From a checkpoint of a small transformer trained on Wikipedia: biases, attention and MLP in parallel.
MLP neurons of a small language model. Each row is named by its layer, matrix (up: input weights) and neuron, and shows model dimensions 96-159. Each number is 128 + 24 x the weight over its row's rms, rounded and kept within 0 to 255.
Before each neuron's rows, "fires on" lists the tokens most often at its 100 highest values on Wikipedia text that the model never trained on.

fires on: ",", "\""
L7.up505 [154 133 142  98 126  89 130 108  96 131 134 114 136 153 137  97 139 122 138  96  67 127 177 195  74 128 118 177 115  88 111 176 116 108 133 134 116 129 148  92 144 115 146 118 128 155 131 139 134 109 115 134 158 107 137 166  93  92 165 137 140 110  94 145]

fires on: " |", " and", ".", ",", "|", "ali"
L3.up361 [104 108 158  62 129  78 113  87 142  81 120  54  77 107 160  98 150 124 138  93 143  87 147 126 145 133 166 134 130 112 159 171 123 141 107  96 155 126 112 150 120 161 150  74 126 108 131 130 109 132  81 137 181  92 149  99 112 124 171 127 128 178 120 119]

fires on: ")", " (", ",", "er"
L7.up450 [ 38 123 166 138 129 109 149 134 113 127  93 148 162 127 181 133 134 102 124 132 141 160 139 142 161 140 106 119 110 121 106 128 102 119 100 136 179 124 179 132 146 124 129 109  87 107 150 105 119  81 113 132 100 100 113 134 124 141  73 113 139 164 141 114]

fires on: "."
L4.up26 [113 143 142 113 128 137 146  85 150 115 114 115 131 152 130  95 130 125 163 123 179 153 103 100 130 139 123 123 167 130 113  96 123 134 131  78 153 148 120 144 136 137 127 111 140 108 152 143 129 135 122  55 141 105 154 129  69 115 124 143 123 153 135  94]

fires on: ".", " station", " metal"
L4.up48 [111 103 147  99 123 136 156  97 127 124 118 147 120 113 124 110 117 126 119 138 130 132 167 108 165 169  78 110 173 139 124 155 109  95 126 137 135 109 106 155 126  91 139  87 115 127 172 141 144 162 124 138 175 117 116  95 109  95  97 156 146 101 179  93]

fires on: ",", " do", "-", " retired"
L3.up14 [136 120 144 141 162 106  99 103 138 130 177 145 135 113 132 109  87  96 150 165  96 151 136 177 160 167 141 164  47  67 168 161 142 175 105 117 120 149 117 144 161  98 104 118  90 138 115 121 129 127 119 121  95  93 130 151 115 116 143 129 158 159 107 150]

fires on: "\"", "."
L4.up266 [143 113 121 114 115 117 110  91 134 139 145 137 134 109 171  73 154 128 130 120 132 103 158 108 136 107 127  95 104 133  66 152 118  91  77  86 111 113 128 116 152 151 111 105 145 132 145 118 124 190 102 114 137 132  88 133 116 109  99 174 130 107 131 101]

fires on: "n", "y", "ight"
L3.up415 [148 142 134 117  77 160 114 128 102 128 129 167  90  87 118 134 105 124 139 137  97  99 149 109  93 114 143 108 124 152 135 104  94 109 142 123 159  96  92 125 127 156 125 146 140 100 151 133 106 124 159 139 109 132 142 136 156 127 166 149 192 145 132  64]

fires on: " |"
L3.up137 [104 142  67 119 118 127 143 156 142 109  93 110 105  82 154 114 152 204 109 140 112 122  64 106 139 124 118 113 108 152  82 129  91  95 114 112  92 109 160 122 181 105 145 150 128 123 142 151  87 110  83 140 139  91 109 148  90 174 122 138 103 140 137 112]

fires on: "°", ".", " |", ":", "–", "da"
L3.up551 [132 132 121 153 147 115 141 135 125 121 100 107 121 118 152  73 145 158 140 123 168 162 123 103  83 149 122 123 147 158  97  99 104 150 119 153 124 157 101 129 118 148 146 128 119 113 121 106 124 131 166 121 121 136 164 129 130 142 140 137 145 157 130  45]

fires on: ",", " (", " was"
L4.up63 [150 140 148 117 139 136  95  98 146 121 134 154 112 140  98 118 142  81 144 157  70 132 143 147  82 131 106 148  87 110 106 164 134 152 158  97 125 170 162 163 147  99 125 155 128 120 127 130 110 101 102 104 115 153 125 150  95 139 125 155 108 146 123 167]

fires on: "."
L4.up74 [133 146 155 129  95 122 135 129 123  93 155 146  78 131 171 125 145 120 153 148  73 109 155  84  89 145 122 111 104 112 169 138 115 133 134  96  80 128 144 128 109  96 118 128 124  72 171 162 110 155 124 176 120 115 164 105 118 147 130 134 127 147 117 128]

fires on: " e", " we", " me", "me", "se", " Me"
L7.up495 [143  92 132 144 119 105 139 126 160 158 146 165 146 148 146 117 114 120 176 125 148 128  96 113 110 142 112 123 127 156 128  87 142 148 124 110 125  89 163  96 167 160 111 167 149 106 113 149 135 125 106 127 136 100 153 100 166 120 140 110 187 143 164 139]

fires on: ".", "ed", " and", "pp", "2"
L3.up368 [122 158 139  99 141 134 141 118 176 129 142 127 140 132 102 118 154 139 125  86 135 133 123 103 152  86 123  89 123 154 170 141 120 181 126 121 154 114  84 140  95 170 130 122 108 141 129 124 116 106  96  94 132 133 144  80 129  96 170 159 127 115 104 146]

fires on: ")", " (", "$", " research", " travel"
L3.up118 [121 120 154 142 158 121 128 112 115 142 127 168 170 140 106 140 159 129 140 118 124 149 139 122  86 182 116 146  92 102 139 121 143 140 129 106 142 138 117 163 126  97 130 147  93 127 115 134 118 110 177 121  91 103 153 118  66 100 122 145 124 141 124 100]

fires on: ",", ")", " (", "/"
L7.up29 [109 123 137 120 145 101 162 105  88 150  95 130 140 132 149 167 117 115 150  99 153 147 141 141 146 183 136 141 134 124 167 143 116 147 106 124 149 110 138 116 162 120 120  87 120 145 115 127 110 179 128 124 162  91 125 154 137 115 137 107 122 158 195 167]

fires on: ".", "/"
L3.up294 [118  93 122 123 102  99 118 115 133  78 141 115 128 117 109 143 150 125 157 125 122 121 156  89 132 129 125  81 125  88 163 160 142 101 142 100 124 139 135 123  82 132 181  82 131  73 172 134 140 164 137 144 143 131 144 125 142 145 151 121 129 117 128  81]

fires on: " not", " the", " all", " never", " Not", " that"
L7.up324 [143 168 164 124 110  98 142 140 177 126 133 104  86 125 122 127 141 102 137 113  75 120 150 175 182 166  58 120 116 141 113  91  86  77 147 112 112 100 128 108 114 112 180  65 113  85 136 107 123 115 172 111 126 107 134 153  92 123 121 126 122 132 137 141]

fires on: "-", "–"
L4.up94 [149 161  89 123 126 151 131 143 135 153 115 137 104  96  96 103 131 113 170  64 159 100 119 151 134 101 121 142 117  92 137 159 134  89 120 135 113 114 141 106 163 112 126 151  99 132 103  75 106 126 104 114 138 119 163 144 100 119 100 118 124 132  93 127]

fires on: " e", "se", "mi", " dra", " pe", " te"
L3.up37 [ 64 150 149 127 135 115 144 120 146  98 136 167 129 126 113 117 120 116 142 125 109  98 107 113 128 150 113 107 161 147 140 116 146 136 163 155 140 116 184  94 157 177 125 124 105 132 155 156 126 152 108 137 105 162  89 123 144 120 124  98 138 105 122 165]

fires on: ".", "ali", " sur", " An", "De"
L7.up437 [119 124  92 135 140 111 135 114 122 107 116 124 117 122 120  88 153 136 133 141 149 121 130 154 132 118 155  94 124 125 101 159 124 102 128 126  98 132 123 140 128 143 137 104 144 106 148  99 122 150  97 109 160 138  99 129 124 117 125  92  83 131 114 119]

fires on: " as", " was", " and", "no"
L7.up389 [120 115 149 110  90 119 134 150 117 121 182 100 128 132 141  95 173 117 115 142 115 112  98 138  94 105 158 147 140 149  89 135 116 157 148 113 118 147 116 122 115 112 105 119  84  77  99 153 158 101 129 122 112 120 157 114 123 128  59 137 129 135 132 114]

fires on: " (", "—", " \""
L7.up343 [133 134 134 118  96  93 132 158 120  85 126 138 143 116 148 145 139 147 133 147 156 143  89 106  91 144 132 103 118  96 148 128 104 165 125 128 160 149 116 129 152 130 150 116 122 139 137  97  96 133 121 171 145  70 148 123 107 101 151 158 170 106 118 128]

fires on: "-", " \""
L7.up32 [151 118 143 113  98 140 146  92 154 114 113 108 138 120 146 143 149 150 148 120 122 129 169 138 100 140  87 105 166 158 115 118 152  80 159 143 120  71 139 110 146 139 145 142 156 133 181 126 107  90  82  93 120 119 107  81 179  94 137 125 172 124 149 121]

fires on: "\n", " |"
L4.up295 [130 137 136 112 130 147 128 123  94 125 142 147 140 135 119 124 150  96  96 151 125 123 139 117 112 149 139  93 118 139 118 125 135 111 138  75 106 204 119 130 137 143 128 159 137 125 132 156 129 115 105 100 154 108  79 125 124 160 119 131  76 106 103 188]

fires on: "'"
L4.up76 [104 120 125 162 112  97 112 131 119 126 159 135 131 138 106 146 160 146 156 124  77 159 137 124 129 156 147  79 102 143 140  75 132 145 113 143 109 145 116 185 133 180 138 113 140  83 143 116 139 145 140  88 121 123 131 125 148 168 139 115 104 136 115 142]

fires on: "D", " D", "H"
L7.up335 [166 138 130 150 136 106 103  81 150  88 123 126  99 129 152  81 136  64 121 127 171 160 119 157 111 102 136 139 133 197 148 156  88  90 139 128 126 121 114 134 122 140 118 133 140 127 117 119 120 126 152 129 141 139 137 111 141 127  92 120 119 131 159 124]

fires on: " to", "-", " into", "vel", "w", "ti"
L3.up46 [115 133 135  95  85 120 141 157 114 155 142 159 114 115 144 150 132 148 191 128 149  88 123 160 150 132 122 174 174 112 168 137 143 150 130 156 150 101 113 122 111  90 118 158  55 149 109  77 148 144 121 131 122 146 114 141  83 157 117 135  91 136 119 126]

fires on: ".", " |", " by", " that"
L3.up472 [ 89 120 115  99  95 111 114 119 138 174 126 136  86 104 114  75 150 139 143 124  76 129 136 121 140 147 131 139 103 156 148 127 139 135 150 121 150 132 148  95 119 147 165 111 111  74 129 153 137  93 126 119 130 133 104  86 119 129 142 129 130 155 144  94]

fires on: " \"", " (", "{"
L7.up456 [131 143 106 175  82 112 193 132 156 104 114 121 140 126 149 175 122 144 106 135 126 134 139 124 112 143 151 121 128 103 118  81 167 120 127 175 139 117  96 121 158 125 114 115 130  93 176 111  97 106 141 119 133  97 135 131 116 102 105 138 145 119 148 115]

fires on: "t", "n", "et", "us", "ist"
L3.up36 [111 160  87 110  84 119 138  88 127 117  96 157 119 101 174 110 136 139 145 121 158 125 113 146  87 136 129 135  86 139 139 141 119 139 131 131 126 108 141 125 108 103 109 143 137 149  99 152 170 109 147 120 155 152 133 167 119 104 161 138  77 125 116 175]

fires on: ",", " A", "″", "ern", " La", " |"
L4.up412 [ 86 117 102 105 111 136 151 132 155  98 153 159 154 143 132 112 106 146 113 164 122 127 112 141 149 118 122 143 128 138 157 115 146  87 123  90 131 141 128 110 139 155 130 113 113  69 165 142 144 117 108  97  86 118 118 113  94  93 105 102 110 112 113 139]

fires on: ".", "=", " at", " or", " and"
L7.up352 [ 96 102 105 106 127 137 133 110 112 106 141 147  91 122 181 103 115 149 112 119 142 171 152 105 148  95 145  77 141  94 118 143 121 112 140 126 111 126 145 135 121 147  76 115 126 134 135 130 128 153 140 139 146 154 124 101 114  97 133 116 168 108 111 111]

fires on: "\n\n", "-", "–", " Ah", " king", " DF"
L3.up181 [172 155 143 117 136 150 135 128 102 121 119  89 135 118 160 136 111 125 160  94 114 128  78  96 127 122 121  46 105 104 129 142 154 135 115 123 106 114 125 127 114 106 111 132 137 154 144 102 121 150 146 122  91 162 106 122 138 199 101 145 125 127 131 120]

fires on: " |", " –"
L3.up88 [114 175 123 175 114 133 100  92  96 133 107 135 113 150 128  88 180 104 159 161 114 103 113 135 126 134  92  97 119 120 150 118 124 120 147 112 133 147 142 102 100 121  85 148 134  92 140 139 105 103 133 164 143 127  72 148 145  86  98 103  55  92 110 145]

fires on: ":", " /", ".", "-"
L7.up572 [105 131 152 112 140 105 162  94 156 159 111 113 143 133 114 114  98 116 153 114 110  93 105 161 128 133 148 137 135 174 178 140  89 132 121 100 126 108 159  94 139  97  74 139 111 123  99 133 139 161 114 114 114 117  93 136  71 101 117 111 115  95  95 111]

fires on: "ed", "d", "st", "nd", "tt"
L3.up144 [118 135 149 123 112 132  99 111 118 123 119 160 122 162 194  84 161 138 165  78  86 175 131 151 110 146 187 133 122 145 153 133 113  95 120 118 120 108  80 153 132  92 154 164 123 146 138  97  96 113 143 125 126 145 152  94  98 104  87 143 136 119  89 129]

fires on: " o", "D", "O", " O", " or", " El"
L4.up572 [167 172  92 138  91 142 124 124 115 100 127  93 123 179 143 128 157 114 133 122 130 128 113 126 113 101 144 101 124 179 132 108 125 111  80  95  73 152 113 128 133 118 116 168 140 145 109 120 170 139 115 109 153 122 101 110 127 152 122  79 110 123 129 129]

fires on: ",", " |", " in", "."
L3.up504 [115 102 120 159 102 116 120 128 121 122 125 136 139 108 140 147 103  93 143 126  94 149 163 135 107 163 131 165 113 180 144 115 122 104 144  89 144 146 124 120 203 146 142 127 124  98 114 145  99 141 130 142 111 156 141 167 109 144 124 156 152 149 139  85]

fires on: " as", " and", ";", " –"
L7.up75 [144 117 161 120 133 171 130 152 181 106 130 131  79 137 121 103 144 127  77 148 119 104 118 151 126 123 154 143 147 112 132 170 109 135 143 115 139 105 115 108  89 106  73 119 105  93 173 160 113 113 135 126 135 142 152 149 167 134  99 132 132 147 168 109]

fires on: "-", "–"
L4.up198 [119 201  79 116 101 123 117  83  88 130 114 129 148  98 105 112 104  81 134 123 182 107 109 164 126 165 114 154 107 104 148 160 135 112  88 115 130 171 139 127 135 115  70 150 137 155 154 173 118  89 104 116 102 175 135 126 155  94 129 105 128 146 107 109]

fires on: " int", " e", " exc", " inter", "c", " inc"
L7.up197 [126 113 142 103  87 126 159 147 142  95  91 146 186 106  65 103 145 127 141 117  90 133 126  90 140  96 125 145 124 131  86 111  90 135 128 162 167 160 138 100 138 161 148 148 131 154 117 137 187 156  85 131 121 119 115 114 115 148 181 125 143 156 122 144]

fires on: "-", " together", "n", " off", "off", "ing"
L3.up195 [125 136 160 100 126 119 136 143 138 137 131 139 171 123 139  99 100 173 117 128 133 121 119 146 105 156  84 128 123 118 134 151 119 157 129 113 132 117 134 161  83 133 139 110 156 125 111 102 120  55 135 125 112 168 141  97 170  88 134 143 140 140 104 168]

fires on: "'", ".", "’", ",", "ism"
L3.up323 [119  76 101 139 137 145 105 114 131 143 105 134 103 138 112  87 113 123 165 113 133 133 141 140 140 153 132 104 125 159 117 117 147 108 103  92 102 131 133 140 198 143  65 117 150 101 135 133 161 132  59 141 101 117 133 147 114  99 103 126 133 120 116 124]

fires on: " (", ")", "er"
L7.up175 [ 85 173 139 105 171 133 109 137 107 130 129 118 152 155 132 129 114  96  96 155 148 101 167 106 147 175 136 113 130 134 139  72 129 164 138 117 178 148 129 147 166 114 120 101 136 130 135 102 150 116  94  70 116 111  99 108 139  96  77 130 134 157 148 160]

fires on: ",", " and"
L4.up479 [161 112 135 140 102 132 137 120 127 141 134  93  82 107 124  97 136 139 116 150 116 125 117  78 150 132 118 151  97 118 143 164 127 111 103 133 121 145 136 177 113 107 126  98 133 166 133 120 110 136 106 123 119  74 167 113 121 102 130 123 168 124 126 120]

fires on: "s", " of", " for", "ey", "ue"
L3.up376 [ 64 161  94 120 111 131 124 149 151 136 133 130 143  73  84 149 139 143 138  81 116 152 122 144 132 124 109 120 132 126 124 142 167 117  94 155 127 119 111 148 131 135 114  88 119 142 119 114 137 118 159  57 158 140 109 121 172 116 169 114 141 187 132 104]

fires on: " |", "man"
L4.up294 [119 136 128 160 107 117 164 139 115  48 127 155 151 109 109 138 193 179 105 157 134 123  98 113 115 135 119 136 102 125  98  83 143 108 144  90 183 134 153 126 138 142 119 144 137 117 158 131  90 144  91 133 129 128 124 111 118 149 105 116 110 170 114  84]

fires on: "ing", "in", " Football", "l", "n", "il"
L4.up554 [149 139 161 117 151 115  97 140 125 141 136 109 169 148 141 139 140 185 144 110 118 131 101 160  87  97 152 132 139  89  56 122 145 161 123 102 133 122 163 165 119 100 120 163 143 139 101 145 124 116 141  89 137 149 144 135 127 127 128 153 168  84 145 118]

fires on: "s", " average", " =", "ey", "der"
L3.up411 [108 119 125 126  86 159 147 161 118  92 114 166 103 121 131 126 148 142 102 144 144 175  98  97 160 147 106 121 135  95 114  95 182 143 134 118 132 140 112 119 154 134 136  98 144 138 149 121 112 130 172  95 124 116 131 110 150  86 123 144  93 147  88 125]

fires on: ".", "ia", "tes", "us", ":", "a"
L7.up503 [120 159 191 107 155 148 158  47  77 119 114 147 156  99 146 116 155 140 107 116 176 140  98 151 108 146 127 128 139 112 115  82  83 109  86 131 121 158 147  96 179 133 137 118 117 134 167 123 140 107 121 128 139 111 113 100 126 118 133 120 102 160 138 110]

fires on: "D", " E", "le"
L7.up510 [120 163 122 143 132 132 108 132 100 120 151 125  88 142 161  85 168  55 129 154 114 118 105 150 128 113 118 130 138 157 124  61 126 159 171 139 118 118 106 117 125 143 160 161 142 130 107 131 133 109 112 109 161  89 135 124 127 127 100  93 169 161  79 130]

fires on: ":", " |", " /"
L3.up224 [126 124 138 115 145 128 171  97  75 114 125 124 161 131 149  91 153 168 116  87 144 145 166 104 102 134 153 133 154 116 125  87 100 131 142 115 117  82  63 106 115 200 117 123 157 135 139 122 155 142 102 124  82 134 149 128 166 115  95 135 128 169 114 195]

fires on: "'", "’", "op"
L4.up137 [ 74 103 114 132 123 115 118 145 127 140 192 134 114 162 151 166 151 128 160 135 113 141 161 141 153 125 152 125 106 121 133 119 116 117 114 143  97 130 136 104 134 150  90 103 111  96 115 136  73 138 143 145 165  96 115  92 127 102 122 129 118 129 136 192]

fires on: "'", " |", "–", " games"
L3.up119 [116 163 145 140 165  99 117 128 116  92 126 154 115  96 163 145 170 168 130 165 126 143 134 151 155 146  83 117  91 112 114 109 138 130 127 100  81 123 102 117  68 138 151  98 138 103  95 107 117 117 122 136  96 121 146 123 143  84 131 115 162 142 104 112]

fires on: " |", ".", "-", "1", " term", " of"
L3.up38 [102 162  81 126 108 150 130  96 127 156 108 141 128 147  94 125 144 133 150 133 124  76 100 140 118 106 113 119 142 149  91 141  93 117 100 140 111 134 161 121 152 150 129 181  81 141 111 113  84 163  62 150 105 135 121 160 106 108 121 149  98 116 147 121]

fires on: ",", " and"
L4.up212 [124 115 186  76 147 101 141  91 140 141 123 104  89  81 144 116 102 142 153 132 113 122  99 104 163 118 153 103 168 186 105 144 133 103  93 103 121  99 142 110 174 152 113  92 155 121 139 124 152 142 130 165 144 153 121 147 138 155 120 131 114 158 153 121]

fires on: "th", "eg", "t", "et", "1"
L3.up553 [ 98 111 140 108  80 156 145  84 142 116  76 137 120 125 137 101 145 173  95  77 111 132 139 135 115 130 151 126 122 138 112 152 157 179  81 122 110 135 114 119 139  70 169 102 119 111 133 166 149 140 140 168 179 123 132 109 108 137 178 135 119 120  95 155]

fires on: "e", "ne", "a", "il", "es", "olis"
L4.up411 [165 145 131  85  96 119 130 130 109  98 106 129  98  87 130 138  64 167 123 130 125 149 130  97 129 105 128  79 111 108 138 144 122 151 138 136 157 147 129 127 128 116 180 121 145 117 131 171 118 115  95 138 134 113 135 143 109 165  96 140 157 115 114 128]

fires on: " |", "'", "6", "st", "7"
L3.up394 [127 107  95 121 152 171 106 157 161 116  78 121  99 131 123 158 117 153 104 134 137 172  70 133 144 162 129 143 137 128 128 118 122 161 101 115  78 144 116 123 128 113 153 107 148 107 126 140  96 123 128 120 128 153 161 134 122 113 100 111 149 126  89 125]

fires on: ",", " and", " chart", " in", "ene"
L7.up212 [135 113 132 109  74  98 151 105 161 125 104  96 114  59 121 144 119 153 143 108 131 137 137 148 118 149 190 146 100 166 157 140 153 121 114  64 138  91 124 152 157 145 112 120 110 140 146 155 109 140 134 150 105 103 136 138 151 129 170 123 101 138 107 141]

fires on: "'", ",", " is", " was"
L4.up146 [115 105 139 165 112  85 123 100 138 120 127 103 112 174 123 131 149 102 166  94 139 132 120 153 157 106  95 124 106 143 144 110 152 137 127 146 116 159 110 150 137  82 126  95  95 129  85 143  98 113 105 137 134 149 122 134 134  98 149 135 125  97 103 150]

fires on: " /", "-", " sc", ":", "nt", " t"
L3.up499 [154 139 114 121 113 118 128  89 102 129 123 146 149 115 136 107 174 175 142 137 152 151 126 122 132  87 147  78 204  96 148 147 130 128 125 103 100 129 119  95 171 136 157 153 137 120 139 121 144 134 139 111 103 153 137 104 135  78  95 122 104 118 115 116]

fires on: "=", " =", ":"
L4.up532 [154  91 167 140 125 136 103 115 189  83 129 101 143 115 132  94 142 152 166 164 124 136 143 139 166 131 157 117 148 140  96 135 140 162 121 157 128  87 101 124 107 131 161 144 160  98 104 133 109 157 139  81  84 145 128 116 130 107  90 148 132 126 175 113]

fires on: "."
L3.up150 [ 86 142 157 137 152 109 179 130 129 147 120 126 134 131 173 125 134 133 106 129 123 149  77 127 101 151 137 124 105 112 135 135 113 127 117 145 113 166 105 135 166 147 101 138 143 122 143 159 117 175 113 116  79 104 126  90  43 174 120 165  99 143 148 119]

fires on: " |", "si", "á", "ala", "wa", " Mol"
L4.up387 [140 134  96 130 125 173 137 148 143  83 127 130 156 147 120 111 171  89 121  78 108 149 120 117 133 142 130 134 107 115  98 138  82  81 144 144  67  97  84 106  96 145 109  99 104 105 141 130 114 147 160 126  83 101 122 119 113 112 130 112  96 143  89 161]

fires on: ":", " |", " ="
L7.up307 [129 168 136 141 130 168 134 120  99 119 158 107 153  85 134 134 144 105 127 153 116 134 128 154 144 131 119 134 160 140 177 138 113  97 107 115 135 146 122 121 116 126 164 131 136 161 117 127 120 140 121 125 128 128  86 107 102  66 111  87  72 149 117 136]

fires on: "-", ":", " as"
L3.up122 [160 140 141 159 109 147 156 147 126 118 155 112 150 154 145  86 147 184 110 135  91 135  93 124 154 165 139 108 123 117 161 179 113 136 117 105 119 121  93 110 143 102 109 119 147 124 148 133  89 138 152  65  86 147 123 134 128 135  79  92 129 124 143 126]

fires on: " on", " than", ".", " off", "°"
L4.up230 [ 95 113 114 104 111 103 141 129 147 102  94  95  92 119 131  78 119 131 128 108  95 129 101 132 143 130  91 122 180 142 117  75 134 139 119 127 125 144  89 114 113 141 126 117 108 113 138 124 134 154 125 107 124 171 149 124 120 121 145 147  94 163 124 145]

fires on: " to", "-", " Si", "ti", " |"
L3.up77 [133 176 115 123 100 136 152  95 133 128 130 121 124 123 146 166 124 111 160 117 129 165  90 112 107  96 170 145 171 162 141 119 123  85 154 127 163 117 162 109 124 102  97 189 149 121 115 129 103 128 102 129  85 195 114 157  91 152 149 136  91 104 157  94]

fires on: ")", ":", "t", " be", " |"
L4.up204 [145 146 146 133 117 138 150 112 121 109  90 110 133 123 171  98 176 147 109  90 126 153 120 127 153 118 119 119 124 122 144  96 122 144 142 143  93 126 111  97 150 169 118 104 148 119 141 175 139 127 113 145 125 138 112 164 114 133 136 157 114 125 183  96]

fires on: " e", " di", " exc", " Inc", " po"
L3.up333 [155 128 142 140 122 126 134 103 134 144 118 128 139 146 121  91 141 122 101  82 113 106 100  89 152  95 115 150 140 177 108  94 120 217 118 139 145 124 129 115  89 108 156 136 122 150 137  84 159 146 120 143 117 122 130 133 110 139 136  92 129 143 131 146]

fires on: " |", ",", "l", " and", "n", "6"
L4.up401 [ 93 123 153 131 108 148 146 114 115 135  80 107 122 106 149 159 115 134 154 143 170 128 153 165 138  94 121 171 113 104 121 117 137 150 125 109 108 130 126 172 136 164 104 132 118  96 129 132  97 117 101  93 120 117 111 129 120 126 131 128 123 182 108 146]

fires on: ";", ","
L7.up493 [137 153 119 110 132 128 173 110 130 107 130 158 116 142 178  91 120  82 126 152 167 111 105 136 124 103 130 138 129 177 107 110 129 130 116 147 141 121 120 134 165 118  86 122 127 111 149 144 134 168 132  88  97 113 110 121 111 122  98  90 144  91 115 140]

fires on: ".", "\n\n"
L3.up104 [110 128 118 128 145 125 152  98 145 134  79 127 162  95  64  98 143 143 125 139 143 110 201 136 148 155 139 124  85 165 108 154 108 139 115 114 130 107 144 149 171 145 142 108 163 125  57 162 158 101 103 110 117 148 136 151  91 170 109 121 152 126 173  83]

fires on: "d", "t", "n", "l", "r", "s"
L3.up51 [160 114 141  90 151 111 137 119 123 121 105 118  97 136 152 117 126 167 162  93 109 143 143 138 147  90 104 143 130 143 121  84 101 101 117 113 102  81 135 134 145 147 158 121 140 108 178 128  34 117 152 176 125 178 108 139 136 140 127 167 168 132 120 116]

fires on: " that", ".", "y", "ow", "ava", "s"
L3.up562 [ 58 119 153 118 123  87 125 150 137 119 104 140 101 132 127 101 157 129 131 144 121 134 160  79 160 138  91 161 156 115  98 140 115 113 113  97 137 133 110 164 106 116 131  84  99 109 114 151  58 144 176 113 116 112  95 104 111 126 140 127 171 160 135 109]

fires on: " of", "d", "ate", " U"
L4.up445 [126 163 166 131 159 138 128 128  88 126  85 117 120 131 129 113 131 103 152 156 110 135  94 127 143 117 169 125 134 122  94 171 152 137 113 114  70 154 125 149 114 174  98 138 158 132  83 147 163 140 158 120 140 131 153 168 137 116 103 119 122 137 126 150]

fires on: "n", "um", "ta", "se", "c", "mi"
L3.up334 [130 147 125 138 154  86 133  96 107  94 156 127 157 147 105 113 134 132 136 113 140 129 119 142 142 104 130 126 120 141 132 115  87 168 134  61 114 142 173  90 160 164 142 126 137 133 141 161 143 111 109 117  97 160 155  90 128 110 133 106 161 102 138 145]

fires on: "K", " |", "G", ":", "Ch"
L3.up424 [173 115 118 136 106 122 114 131 140  75 140  94 120 125 142 108 157 123 169 162 131  94  82 138 122 161 147 132 117 129 122 163 133 137 109 123 127 140  87 127 136 155 149 114 126 110 132 107 128 185 161 138 124 101 165  72 125  99 112 142  86 162 158 115]